MLP neurons of a small language model. Each row is named by its layer, matrix (gate and up: input weights; down: output weights) and neuron, and shows model dimensions 16-207. Each number is 128 + 24 x the weight over its row's rms, rounded and kept within 0 to 255. Numbers have three digits each. A neuron's up and down rows have the sign that makes its largest values positive.
After each neuron's rows, "fires on" lists the tokens most often at its 100 highest values on Wikipedia text that the model never trained on; "fires after" lists the tokens most often just before its 100 highest values on Wikipedia text that the model never trained on.

L6.gate251:103098126133123140139134093116151103141145112093121132130084116136112151171116139091167135129117123142141072117110134148110135103114139106091144121110093152108126139192150096115158120120102115143121133126163135154139154124160100129119102140159156137121097105093119133118106129140167135157172092088206132126135157101132170149131124098118062120088145152135102092137110122119130120174107154162110182142142089155118177147110124107131147093111121106108109127069124138131105135108104174143142095112155166162152120091138107148121109133143099104140145133115140111122126115120082144183
L6.up251:146117142121142084093136141162148154126114098175148097113101147161137110128158143102151086084122109098120098123149129132126163116083121098124141154119088140115140133099111159138110136086162115091162112125085118098128173143157125084141084140137126125141129141141149118145155132125101129136127160173190129138130120098140128174080074146129108156136155162137106135143138110147114105134121186131129111127130122171104134126103090127143146126125099109168111131112159140141145100084162109148120109120136155151107145146121099114111127127114122174133130132115110165111158111138128154150
L6.down251:118158108139125139154116128126080143090094106072128141157119152121145146143122098107090189166124104138113083125125167139137110153121131100146150138158160156109114125155145127085107135101142118115122110086107127116137101107116113140127096134162108121124128125165121150109114111114102150114152102124184157100098165133169094137114167121170076122145138121160137128103102126133135102102136117083128094136157109109079136109148171150105127118154130155118110138137147108137135155115118104168154107122148128133128108097109162091146151135166084105186135105120122122137164131121078193114
fires on: "re", " \"", "ember", "ay", "il", "ar"
fires after: " the", " M", "o", "t", " W", "ec"

L7.gate40:164108124138123106084157172149106129116138120135156100133086132192124096112113123127140125149136161170130097160098166187075122069160136125150143115134148153124131132158108114131123147127160116146120164101139083105140154158110146130162149164115118139146138104158152115145132116095115106147138108105151137153117118166093115102090148143106160143103137138140108099143118135163116135131109133114133122119092125158133126110110102118115138122114152098115151150157158085100121141193108133114157116141144153144092179092108124094109143103132106198095142120122111116103104150165117174144
L7.up40:086118136115142131165132126178132100119111155162152130131168138121112154113103095102142112138099118148159171122140056124110121138102122107074155123132138135120136163098102072161122105147112118138106141132146121120167109134099132166154108106112125107153150158098122169110162166105117153084140141131125136100142145160125129072111129149160130126129126130128146156107103115152156096102118152154134065103111107136133110175155109139148118112126112107150141104107134186153135114122140147107121103109144108134159133096168110149103162146140100106066143163098114104105121103090159099125
L7.down40:173110114157138153126115112101129141123103110109138148139131122148139114146139138171139148129099151119062126130090108162153065142148126101134144124143092117129132137088136116117119161130140128150161068167096161122156117123128123145140110126123112128120116120116083147121133156132129114133088146102094139100109111177107168163105117108117092146114135155111122116124116138091111160138086127164096123141138084153151112102132067108147146127147132160121130122117125153102136146122117120163138172131114162138132067071111120127160102130112098139142149128141129164149122145135138110160
fires on: "ist", "al", "g", "t", "v"
fires after: " d", " D", " v", "ub", "D"

L5.gate401:118133121095125136061113154168132159143131133113121098127142122121135133139101140107131111137146132107141132120113111113107122116132104158116086161131145162117125181100105117145112159125098110113170154162150147166151140159137138183111087182115129159105115121139127100086151115081132128179123114150148145084143141102106100132134124134128131141110101148131138120121121074105152139169160155141112139112105139150166122112085108120141148134046108081141140138190126137094114147152170134112136133138112137103095147137129125133155099087122128098120169103141088160159142138128142154098
L5.up401:152160110134111108137091078104140171169135155111085125169154165109116141153116162117158153107112157107124145134102114094128101091172087164175105111113105153141130135146110140100128134145137088117139100133125149085120167122131091123174092115137161101170140133138106106153129094149100113124100124139094152135127153165105149102109118152129091168115152153123108131125085101154120175142142145141086108149151190127149121111119147151120147111167190157130102105133128096150098154135160132140145118134151157149115094153102147104120162118117136169157142128096121123140149126131157154114
L5.down401:126141118108161116127068184126126113088142156121114128151129133098142158137139123126115152090095140167142111121105137128113114067103150092119110107139125120109131127118116161128101108151119127091095127116148146142130106088110164102130173149168141110125120136126095132134101102132163096127093127112122139156088145120097155118132156133132154154179140139154110113103107160119115126140108093169078140144192097152145120163177152127159081167140120111130113129134118105111144129091151152103133138125176135146138110167094170115165140127146126106153140150162108164150188126116156105157
fires on: "r", "c", "k"
fires after: " D", " J", " st", " c", " M"

L2.gate315:112101143138126120147112114100142091116166127103081130133163080144134107121145085128124113117127154123145113144143121168160128157148156154127091134083122075138117140121158119089132130172122120103132120108084098106129123139133165103141162148152120159164121101156096103122086086129121145161136115140131084085149124114139133155106141139129125159097146133083136111106135173115120121143148104111111161102148098119113112110115087096172123167128074132103143118078141102165106125098147171128146136163157135127130133142116107131145126130128132110153170084180121132145095081150139120133
L2.up315:125121115118152109154110121100137089118148101143144158129114107137146148142112110118094094140135163109167171180162147155123116136122104132122084135121135067143118137147190138092158130122145127082162124137131083087106129124134149125140169103164124121122115132125128122130117118107121136155104131121101087137115139092157082119176137120109170136187122153088148167114135142104103126119150094139127164136134090141097136067150068130145146139142074138095143097152123146136100114105163108136106126154150147128145131092122085106144140129135143173126165154183111121133144138132116135130
L2.down315:112131105132103106142138128124118123103114100107158116160143176142164104138144140125067149110155157108164173139099162174150131140089162138117099108131122076088133123129163155122168129106116119118164134096109132105153147149099079111124120110170124146149117147139135137089093120109139125154123120090132125127109102134117125115092176090147157122179176143115171146142145152149109155126176148126153181140167117106124142138140092176198126137156117103141129125147121144132104114122158150151133106137148173157160142125127107134145159103118147116122131112133111109109134134138117097129
fires on: "=="
fires after: ".\n\n", "\n\n"

L5.gate308:115101142108104097142128147138103139131123146125121118113102098135146093146109135144102118132135144118198137105127152130150150151128093142139104122104158122139079103133110135104166122148135110117129113150078157130132134105092135141138124100151129112141121082107160157110150104175104097112148171179118078089119127180150160086135131171189095123148114111121091107150193108116153149170095121113149120161129101133141163137113149171096139133084070169139146140151140118123138119155147100159116120122126155117129134143117136143148114137127183096145113116145147129162131124156150128132
L5.up308:131104131166137102098118119131189133156123072104142107132148136127123098129071087158150149076124141172140124112084118094138074126119097123131150141119150105099109127107116120150126099130150131104145128122088133130143100101129177166135120163125150098110125124126155136100097107131149153103117102111110118125116134113139148083132108134126137116174100135122082121126095090132117117167123101135118117157150125155100085122090168103192159127151122119112117118081111119103068135119151125121118155121146163090129127126132151124160161157156157109106129088132121146188119103109103146092
L5.down308:120112113168177106154141132158116105084156114155163184158112103147124111120101138135121131100135134110180135140134090122120156101083130104137085128158143083092160113131135133127083134130088109068111113121139139159113149140107161132148160161169090120138130166131146108078116134182111143116111170104137112110107120134142112159096111172139145130107108105134101135105100123091144113145158103095150111123100112132155132101152102142146142145134115116101115159138111115159097107127151147146081137122109151126114085109165161143123110145110144150122151162085123123145146077129149115116
fires on: "ent", "ro", " not", "gh"
fires after: " ", "id", " sh", " t", "u"

L5.gate232:091151083138093126118079134155150165147153084127122113147130157138120111175135109132142135103133123110112073083059124143136108124118140130113115162125108132178138144084163111102139129148138156143162119089119127156137148160127177140103124161110124127153115101091091137093140145153125134121105135147087096121152154103165169119096124149081125114137128150083171125103119157118147119134176150128160159149115152144160111113137101147148146119141136107172121157113137149073119150104156105074130087115123149085119130139124126124122135151146080109119133116149155165099139096129123142125
L5.up232:175139161086088133117152145108108153117116093142132120092143160142097165157119102163132134166149108122077111104120135131130116142121167076121133110132125134112147114170144061147143119111127097164088139139140137115148118168143125072104123077176122132142098118157130161136108155117109120146094159141140093107079137121142094140131122130130104123151122094126147152180160093146127105088122123118100135175108166105127139145149129156125138130108128144097144139108160101109098125119106171131134135149168127155097111136137127158122123124079085138131154134123151115148142135133147150107
L5.down232:130149133164102120141129120089117132149112165138140168084160138133122113089087096077120134143136116130093123105117129127114136131118130110126071057105169114112124102122096127154118130131120124156077140155168129139108143116132118100152147119161145178140143118128121075120098131110121129123162153088091183126142145153135089124135178150130140116097111146147126159106148108109153144115127122166123155105122151114133124120131128117137085125082113176170181122117119122104112098109118144185119167135074127119150112121111125165077135122109123128136139152104131098164129102120134130125
fires on: "h", "r", "ber", "el", "e", "er"
fires after: "ing", "ed", "ra", "ot", "e", "i"

L5.gate216:138107130136145128147091132130156100092144120082148109142137166099131106151115085100139151102146166125116173136126130160122150136111146146118147160113140144117125069125104143136092105150151139120099165092175150114133076155119131109173145157086172088159141137129160159115106167123135086097092125095100130152120110083094124114105104130147131152164109088123123133133119137112094181125148128127148156112128122136139185140116130200106165132079111098127137130125153098116151129130124095085094106107145119114117114106141128119089124159148136119143132136196108102143145142176137139102
L5.up216:111171128096093135100132127174173105106128123103125113170107113130125139126158161098124103091132162131144152137088133119128083155087141118087146132135139133117204136110140126118158102112121092147131134140133155108103156130165111118170148133159139105116103115159165147111106133166117089119140085106119127143145079092135139093155156142123128132172160135116151137101187094108101148129150127098128133123112106136124152113114109104109094104104129140119111094150149126099115131173137126147145098120115119165137157133119102104154163157153172162162092100110103137105128140173154131145
L5.down216:123157129196121130140150164101108107136083168177127097120167161149104130142117152178156133134124126143136134131085109128148136117109112115164127127128094140146111079132123141129156155139122119149131127120120118115101106143121151124097144067101116094094126129142144109139111135112110148122161143129183155175132100145087132130144144144100106148125105122121140136099094092111141179103117177124153143094128150162162097102142145138105131087124129127108139102125127125148086124093107128125116156129147098124141155117116166185120133123134122102082116131122153141091114123072152135115
fires on: "y", "eam", "ool", "um", "our", " part"
fires after: "art", " T", "ch", "b", "ount", "a"

L5.gate15:141121135146129118116166092120118137130102143117140128155107128110118124152126150093084154111123164111128132114145166135125118096051140116123123081125094144133141159106077163118107140109155171143100117132173117158164133134120114161120112138125093165113148115117175148147157118117108126126094105109152176166105123132094162122128154110147102132107136164090125135125130142119122174142088109117134118133126134121122113166116165124112142143107086139107119121145137106151168191116104106139114129164147113127116127129124135150116146096125092137076156125080130090092101137134091096135
L5.up15:138098135074147104175124132091163122128154116126113145101111165151114118131101119150126129128143141095133151176130135163157154135113124141112156130130122115150085099136118138134111172066116097145162109116153120149155148155130119085171083161095106157127116143111154153097125125148109132149152115129135132121123119062154117135109135150118119172116149133133105153087121158207121088124106122133170128165158159125143108113133140146150158169121098103120110158160131104138115148135141117154114130134134129109149135114113101119105157114124139176106110149090099144117061168104123131083
L5.down15:115122128092151120102109146105129148134110132152116144168141132139112092125175114119116163099122148095145074153108119113171156173141120113156134142154174153121124115136098134131096128106128102151116095115075124127133124143117077090160155131158147108102111169133162115098108158132128088078140105123100153111119119107149081160129107126147115144105148132125116134094123151152162103130189148157170162171159115185112128104140149117160112081155160139182135112092118117105123127154137121183114122160154137101141135116159135140080130107155134140104069159109155115146132130147104124116
fires on: "."
fires after: "o", " C", " M", " A"

L7.gate433:153107154174133121094129156125107142168137145166154137114084115108140118101147123155092123110155111126144113131114140151123125163132144148167157105171154124112130128113131142141148090138124173096145100139088134140097158116119118086150128084104146141127147121125083119097127150097189136137113136141127130105133129150136148134099091102082145170174086136139150114119152138131079158135174108169120108135158092106146131134118108145130121165108152154148119130121098108081168151130146145148142106180105111118128144132094169112094140171125112102128116117115130152087139151163136086130
L7.up433:171118145114127077106143120110093142129104119132141122151109132103128088140135108141120116166116143113137153118138136081159137129124112157122099193134119112094121116152160133156141128090158096116110136138140134160089148159134121168134146121142142123105199168119157145153138156176141173147121147118127147106155098097140132162176136167127134135153100141131073117134121091123138146139135131115075151149111104172123142154100133149167132160129115125162116155104135123129077133153121134128179124096059117098091148081148116130147133120134113152130111133136107151120113098150151118168
L7.down433:103099103145096108101173131128114103152101095105147140170144155141118146141130124098123093117154143145095086120122135199109110151131107104125143148136115121129084136119146135118112104126086146176086149112105133116144117122116114093134114160155130076100173109109095144109089133117129115125139172078096116095115095151107148124117147088122145150119151145087124127155104095133151105120106130136116102094115097126111139130128168083070150111131110137113103071133110097147152098127135101132130119114131087115132125106091107047101164140130116127137128166120131115137141119143124129157
fires on: "os", "as", "en", "ar", ")", "ap"
fires after: " p", " L", " P", " l", "l", "r"

L7.gate252:167144147153113165164132160105138155118148111095178132087101156058140123159134098082155112117113135115137111142128187092126184147105115119161110064079109126174107128088152130142135151145144133093162093117132066141156137100151148131164107095094129159140155162128136142145144127108121101090132101164115136110091142124105124078132128138136109144123098197129101140147103147117140123126094136144175135153112123128151116155120092108175112163127108150155152124143114089090097148141130112121153116121103116141139122126128126148146143118089137118130138103139131101125140156073129123149
L7.up252:101149110118136129169118135107128157122095106144147148124124174114108110149120154110176087161173168131140117102115085165136157137161137149120171118120134121111126134124136131142156145116159137111119133154136139133142160141120107128155119099124144163155156166148110109145168126134100110091073142159154104103127136150111109137123176151094117160168140110105131141096124121096118140129119075124091138134119104125104132145079095139157110125123132149138179128118148178095146107141142122116090082084107135172153139102128142184126161147109130174127135071124088125133109112147102160109
L7.down252:143096139124152096118107149150151118119130112140140113108154147128157180142110145124115082129126131125117149135102168158139214190157147142105138151088142156127137131107125123091111108123136142159136108104156149171150088155138137111106102116144143126131126130108126137138108158129082158137125137124145188104103094156075158103123102133133146098140116141143136059167085133124121115179117111151112136098153141133118093117104169122170158124137170151132125132136112104118116146126102140095123126123143109144130108183080137161089139154078125139147114096114120137147100135130134101142
fires on: "in", "ort", "it", "g", "b"
fires after: " f", "f", " or", "ep", " pro", "r"

L6.gate331:097116077150097126118150114148157109102081127151149129108099176172120152146133108109106152111114119140150165131151146118122115143168162130176118150124126161121118120144144110115151088151132119109088151144145115136183112189132144113137121115160138122130153134121152101122113136091081095138125143123109118137140126134113120136124107120108150115136110132097124122140118187147161096132118116124088147093130148124081134128062090122118128132094113139123157135084130114153167128141117165119078115094169152107114127143063145146102119129126154086127183181167148148125134126126095152125
L6.up331:105138153156151144147165130124148088113113120124098115128144125101168101150102124098147114107135124123157118085142146141114100145129091103117113127117113096119130132102152144148167177102097108134113177126135111084111106116138108135094163154142134101161101143097171077099153180094111158154123118143113123117118146130111107079125107109118091121168105129174134106082160115156124101159141132116111168137073124118086123103142121108119103165142115135125123135149099148157104098110104122091150129093118144113119136176142159100105093132115112131107180107168144129117120111116114114120
L6.down331:154144060126100097114138139125166111080132100092161132132131106117135155129132147171119182112170114063146128105131138145124121087122126124150126138127098139153093133194152140135163140114100110124116106108117141160152143190123145134145163126097147099099134130139179129119113136131137142132173136141125106132129138133134106132068158120133161112138109101150102122156093162071143124108163136132080097109138160154096104064127119099110156127142112135105165166119096123125141097146096128131100115149160115153107120136124123159103154155161137090097137136155111146115117123145162175160
fires on: "===", "==", "ited"
fires after: ".\n\n", "\n\n", "==\n", " Un", "==\n\n"

L2.gate35:107137150079152106127154154119120111108130175115088171132132139120094136114132132127144093154092122113091158172119106077114114133144114126148096102148119188148131137119171171134120144141134116137133084149113161125099129117058155111147144143116105155105146104106110154114086154125149137136122145091113118102102124113094147076147090146150133116155126117128106131139135121115125141157135106137171091151130169155160157167105117143134138140125147135098089145125170109128144143151152159186116120112165115158125122154141125126133136149129146113129102122181129110121128157146126104152
L2.up35:145153128119164117115116102153105139086168170131130141100147095140115191105145105123150143146126129118141152146114161117115101164144138135126124120106142149162118124143130137154155127126135172058149118099116085156082125102155115132090155086112079124099130155116164119125073143070103121083133117141145131159125123108115082107134137120134101132146129165154113150138143140125165151135154192132080071119137119160127102140119162121122110145145110099113111141100134133099123091158173094104179133122140126137119118115124134149142109138186118112159148104167112139127132156170168132113
L2.down35:161130157152153118115130117147111144146142074157129127156114114176145141158165130127096105143113124143128158109064136186103116142119130171102152124117106109136110113115117084149143140104102133113159126105091131120151130110145125125141126144106076122157102134129171139177105077116122150116143136140171107124123109131098136115160116130126146120113118148081079093114130148110157149122152144121108100167150195155171148115120121133160135130131099121140064118105128124123118112116127118124126121140077149122124135148130155145077132097133098146125156161126145104106136055100130163094
fires on: "or", "ir", "er"
fires after: " N", " M", " V", " n", "ri", " P"

L5.gate124:141136137151112142156123136146121115063167109107117126102096119139129080184098168116128124122156104108109164101122145134103133112138135136130152158106139093143117158090115117116129116090109152106081132125126156150104096171156100119167120122077133102136107121166131138133117124139096140128132096128125103135092071146108124130148145108100125140126116127098128107081098082128114113115149144096080101101146179155130129151091142139097107144121147152155135158133162117148112101126126121138170144121123130096171113132096115098170103145140116071094138136140094117139108147166087170142
L5.up124:140130116110094125131162138134126123109152096125130145099146122176103097161112160150158091130158128144175087156172142101134096106122109185124155098131106151073087114126130160134117148066120144103131112102160156085111114138143082065119076138112160175116151158161085139113119120106109156100113098120140133165132118163136139143152163149083098152178112109159123116121135130167118129132122092119119162156110136120094092114117167141091101154087113153124140128156108110176091093115134134083149146104150101128138123140153129096122097139144150136103116123167119107128167137140136119121
L5.down124:124120139126163141096162186096167123112069124122151101131135140096073103121159129132090145132161131128137130163139116131130150136107169154106141119095134164108113126137150135140145134133118088127162115165114163121160110111145128094109123117136138131119095122073106096108182098111132133133128131117120145099115156100141145154149122176120147159144188116094126093109133152173140139109151146173132128147114136097154123168146126105156138096140140100138141125140143105149136132120117117114077119117124136161130160148112094171138129100166168133172124148145121110081148104110119187046
fires on: "oc", "ign", "port", "ort", "A", "ir"
fires after: " s", " S", " c", "==", " sp"

L2.gate322:143117146150158134166139106110146125142105131124146124114110145155061128153110141160082132132143089157149140130146136155122128124124145198186180092120091167133119152146099089127114128118140093129144092103095132107096179121144131131143126103121182136114125117096167131133109110079148112184129127107157167131119183093132127127141115114124186126131139077114118180150133140086136101133109144129120174134152137166117140103127105174154138123135112111136124126146143136137140113131143124138094142123125158111112092096125099087125164140160120118129119122103132155137140138130135110170
L2.up322:122116146145135153120101088101131122163109093097150174139155095103140137085102152114103158111094131131152168149108142185134160157097182139191120135084135124124102088106123162110153131134136110161147152162102121126167122083124165105146131160159135122105108149099156112141145117127083116102114132119135139097115151165125068134144140111133126104156112102149111120123199105101132127176120146125102108122075125094176110108117117138122110114182155104133114113089149118112133126101116137155129151117127116130140144113146155123115170168131133121156154117100135106146137109134106096122
L2.down322:129114086118118159162145145097125074110106156122119161129130113127124146176127140110189120140158088126113119122131086139121102120155148138152119136115114179157126089100124083150116114158128083088158121166154184105100122154118156127102122099096123157113150165143100138090162117114135158121121149140085119160148133168148174129102116122107144162114097128145106117135139077092129101091119080116113129110117114129155149177159140103189154142095124102130125147102115155135135109144100147116133096137100158132130116150159117156155119090166133090139166111148102091118124117178128164153
fires on: "ver", "d", "ut", " ad", "ub"
fires after: " o", " A", "l", "r", " pro"

L6.gate23:076143112132095150180093136106113127131145125108141114147143125133150145147132106142140077137061153131165144158106107122137140135162174118144138151176131113174116107180138118095109119133123128145112143126108109096171125112089141118145161133117135144164125136182151104100144180130099102143094135135141129110150083130088166107127134141127150120139177108088157153129143144145083143167156110144078137155167114133161088128149091093117124123105127123149129178139133134152141120163116134119157128120126110115150128136129135104132163131115118135111118136173095108140114118133132124140
L6.up23:141110121163115116101113146150147082139111162149159144139150075107170111082112131130113109138092122114137160124144111149136138104121087084092121153182129113145137144135127109114134146148131146098139128129123149116147120149118146110073145150120150168108077075124157173127127105101100165140171095138130103121125099134105167149119152140173135127155154122151086142135104141096118168119101138100098144107086109165127104127140106152149136132116131149113127171086131134122115124103115106144104109132112123148138153144155072136103197148134140153123145129111123108165130118114106128093
L6.down23:076134145090143154105133094140138107133095134173135127140127121119110172086105145102111155106130137121151166121103144104147107139128104160151140134128125109113142102166132141142158107151088106096159125128113175128124145115153129138124127113155103134111131092117101106155187101145122145114133109123130113099118111161134105148107124118142140111131180152107122102144134136106117120124141145152140115081137127141128099120111157108096127135137116124106184106085154132137114155136102107114115087129133101083118143124137126105199113124120172149124083105097166155148101155133192184127
fires on: "el", "ri", "ol", "g", "m", "ation"
fires after: "at", "c", "s", "ar", "on"

L6.gate196:124103103133124114141130124145158124128145123134159126119067124107108112121136112119117122127123157133172138114140132145145173117181159089108103113128121114105143121099143071141143127134174114155146119141095149140117111140111158117148122140119109139097138111142166094124137108146113109135098129103129143126158165167173122112132101156078119107186126137133113144119107148093118088123117160115139073120132163144064102189087128128132149077123102097131179112093136159134115121147113147166122176083130154116120114153138152110129147080127130121097110172100176112146103124155115136132
L6.up196:082142146158152142091105093119146137104117127144122111132115113163115090111127111110133127147117114102124111115147077134123164104117142053103124088116142136113144127139134119107098112121130109126207116095108117111184110147167145094111165146107087111146128143137118130121128103125158112143137099134115115079139114136115099092123113122124124108142122099182149103134183126117140113116109090090141132119100128151154135135109147181163183130110113104140147135123165119079100167139114126148135126131131094111128103138108086104116126161181138113112155117157094107117135101153125121115
L6.down196:135141124113112119135097192144130131148109147103159158124154132144144119138137119133098129108137162118106135159085136126154128115120160124134125119161124116111151123089097120122158118148154150121094144156134115105116102094112112141164160139120121145136104163112124084130145118168120152121106148134161118132134125119134148133135179078103154156119107120098116123160129105125120115153157122171149134073098118107159116169143147065102110082144152125151122119153114098174123094119131126084113137181126125089126126082139150119117105156126145092180165081137118175153112115181150133171
fires on: "ent", "und", "qu", "ber", "hed"
fires after: " ", " C", "os", "a"

L7.gate357:108105153122116144123131127153144075152164137105127123149121131105148156160142101119102123115159123122136131095137167106123125148151114135125125120144109124136145145111115180106122134081167123080119102102162093126109107145076115102208103145114122141111105125124106095110121135144155144146145117147115141128152151136078129117101135103121170108139137152105131079114114147155170154121118129153155146154136120105111113135129140101110135185170146149124146156123129153110171122150119105101099103110166160127158143104138102139156083139102109127098146149112146146151166174110125107153
L7.up357:167088105123145107120140112106141147177126142156129152160147121205149116112145151083114153126149126122119148159133157143132153098134106152180136076113131139103128126140105153121158144131097127119151144111142095171101142139111135137144119106125183147162116095124134103116117125117122134164159156144150090147107126082097094124120123120115133144138149096074122136128124133133138132122103098177161119121089145116153127150125129135111124156148083115084120128116177154160109168119135083156143122140137086118192111168050100144156129167169113108136154146114095123128119141141134129095
L7.down357:127098103110152123117132132161096096096109092143153148130140095144165085101130089157137147142145122077130127156181150101148127147109122130118111156116114138112109124171154093144169089136112075135140099155076162114131116137141080148161111123113089107126090135149125113128141136088104118091127120105085084145111123128113149129150126187115195163124100117143116139105127146119165065164140151102105117105145117119150134145135101119133103128115098108118105098121108139159112128117106092097115120161103096131123118189155144137115122110138107150143143143160144139120142146153110104155
fires on: ".", " w", "w", "on", "k"
fires after: " a", " A", " U", "ran", " F", "-"

L2.gate38:163135140163078099148153167120125121115121155094112101091126124122138126129124092145147092155118108102120151145090107097102146083106123111105162140102139118112150148164172109169150100127101136098183140180112126094159082121173138108130084126120143157132170147123136129148100135156146103153101118180139122114129143103125145103123128098152147111135110131118102128129139116096140122101102095120140116109119149123117177146081104095128093117103115102099107074116128096087096132090164140161147141132118104152162153133163138108086062133191109115116111118134087071138133113139141111124
L2.up38:093078147065117109127097137123126063115131160157116100116151176144093128131144094084127084166148104106119106162108147146112135161132119118155151102144151138163120111110107123161102115108103098093130175174105152113107079108174105154146093128115124127090128127142121156123092123120151125108112137089137105070099104136137108131122125113104107122124143112145154139101118073129117092135103137109095120134065163138095143134153116114120134128151129121163115154129135103125130107107140126118169151129140107131137071107125148134101089150166119160118099172148149067153133146145167126146
L2.down38:157197122139114131121150186126157125126176167085116096113107091103117117159149074116130129124144153124137144137091114140152158114114106136101106150121122105114168122114134132112113115146129087140143105114135128099129133116128124142135099125089095147124107161103118146138085089137093106090121149106121151117129137166105122085116146143133157108130120104128104112105131131076148163101135127088158082122109168103142173114123100142161073132098123105125134119129146141093139122143156124154113173130083091162123118141151126163121138167153141162123153126125131110127115116110122119151
fires on: "ign", "ent", "ir", "ork", "er"
fires after: "es", " s", " M", "s", " W", " V"

L6.gate223:144099120191116110096106082103117142173139120113127107110165135108125073138137135108118096153130111122152122155140120096119066143098103171166139098098092080120158134078100111154129146146098164090073115150137142139149109127116091131128095099124115141106137133115106103132092153120099114146105094156120121112111132119088139130132122133110132125192114133139131142145149095171158111129143107092145091150094101141147146170103136121108172134118167130162146176098143133122126126112195146157145126130107091106094126119155119120148124157097104125143142140112102110118104131177131162119
L6.up223:129129109116126061128127108154105116148166119110158098103074126105145102152166139122106093132074132116089099108100123114120115118132111125113128108128074113068096174094090120116182146106099121124117082120143092129141128103117090189167093130144134135089143132115119150132118097112141175134133116154188102130135117140081160150150084150126151125115102130105117133123134152111179141103130119115104132108157195116106110158109119166158114158140139143105111112120161094108134108158165123095134160107142105106146118163120140122116160161109135116132110116118116138082125159129152114141
L6.down223:140149181131141094081174164125118144146118114086141133116100108149115128161126114104114132128161123142127136153115101110146114129097152131102131148157108135104088109091117144142132115139148167112114115150123106114087162098102095159143103136123128114091132158113124137111148134137132136117141134119184131138159125179135102151170094117186115102125142141130129146133115139123142114184127171136109157130132124133096132122106139158097126084163185103140156114121103109076095134147181152107109086074142106112157132141148089143103099113135145147130108139095148104138171129123124115156
fires on: "ou", "en", "ad", "al", "v", "ed"
fires after: " gr", "r", "p", " g", "at", "ol"

L2.gate413:153130151090146138125152154177088134129182144129082134110154119142115137097182154152134132156128131118080152113084091116131144137169135135071136115137131120133157107148119147125109104122109142135078091146141150134130160143119118093120078141139102125114059129181088127112121160133136131135143119115141125132139121100111167127120106136105118111106131142137168127108146098121137138092131125139107173119158146118130153098167144139141088100104100124108134115126148119135089127143131159106151140091152135163155172112175172138075174141085129124096128138156158114115125165177129130159
L2.up413:134135157100152135143139081114108103135079133161119122124147141174104120086108126144129170159122130092141177112111129118152092148138137140143150154167128100130103138157129133138130109123152147143148104142137110124076032139127137137150117113134110102115135101094148142106134152130117109156126159146101114126107110175105107174069160130133131183103098137127160171096097128127102111150098114094114122134160126110092128125119102132100120131127162126147146122150175089101105130159104148135127135142143134102127077159117157170158143143137099138120123103130153104126162150128096167137
L2.down413:111139159111112131119177086144170156093141168156102128111182158106153210132122108141110193124134134165090142105124134116111142124107136143118123136103111127115146136124153139134129145099116157156144122149118127133154170168143137126147106126116115102097103099133127096121112095135136166142129127161121121148140170153129164122174099126171100149144138110121149162139164142123168096163173150112099101126124101095151120130158087122092079140100125171122138144088149150123110135103097161124154136098125149119119129104136153165105151144155162132159143140087124134154093127135120135154
fires on: "ies", "n", "ts", "y"
fires after: "ec", "er", "A", "or", "ar", " K"

L5.gate241:083128123120114203132102159107125177154127144153121129122118129167100117123112123124117140114128155130132101141091167107122167112134133142148125152104183120155144151139115143130144134088152130129111130115125099179185123135178145149138116138152100142119078120143121156155134110113110153124133165088121107113117087160150164153143119099124120110178117120119114149114101133111138142123137139141109159139157146144076152143107119159145159126146131138143096125123138109149164151159134110133140093150123149173087118164095125158111134123122127167056118131144179181167139102126166106099
L5.up241:122108096113123097119144121110120097126094092144133200115118099156126133147097113140154164117120134071131106120118099123102140095118094128096150144133145096137174151128144093075127079155112138149184157145164139098106129122109096109151114116145120093115100128164125176160105144137129110134092113118117150128123120138123103102077154097107153143124132178145169174091150124125104125160115129162152147114162136139149115094147129106120151119147149118119086142159137174091112117115138119113122128107127155157095168136116183177108127107121093151142110150103114063101123120108161133100
L5.down241:077140082094136118114124146134152167114117138089138124124116123124083142135163143161131138164138140131121133149107150129173104158103143144132118123133116112118080157098119143139166156126149178130130105119123115116158111160163094098124135192156106110129082098156136129130139120132118144128147105131126098147149146151092142117153131136139098125146181134145158157157139119143121102149156116079135157105136122112175125117177137103116068101164162144146105092082148095131130073082114167148123132143135125123137114147128114095140109095118142104172140090125124140092117122150117128170
fires on: "===", "|", "=="
fires after: " ", "s", "|---|---", "|---", " |\n"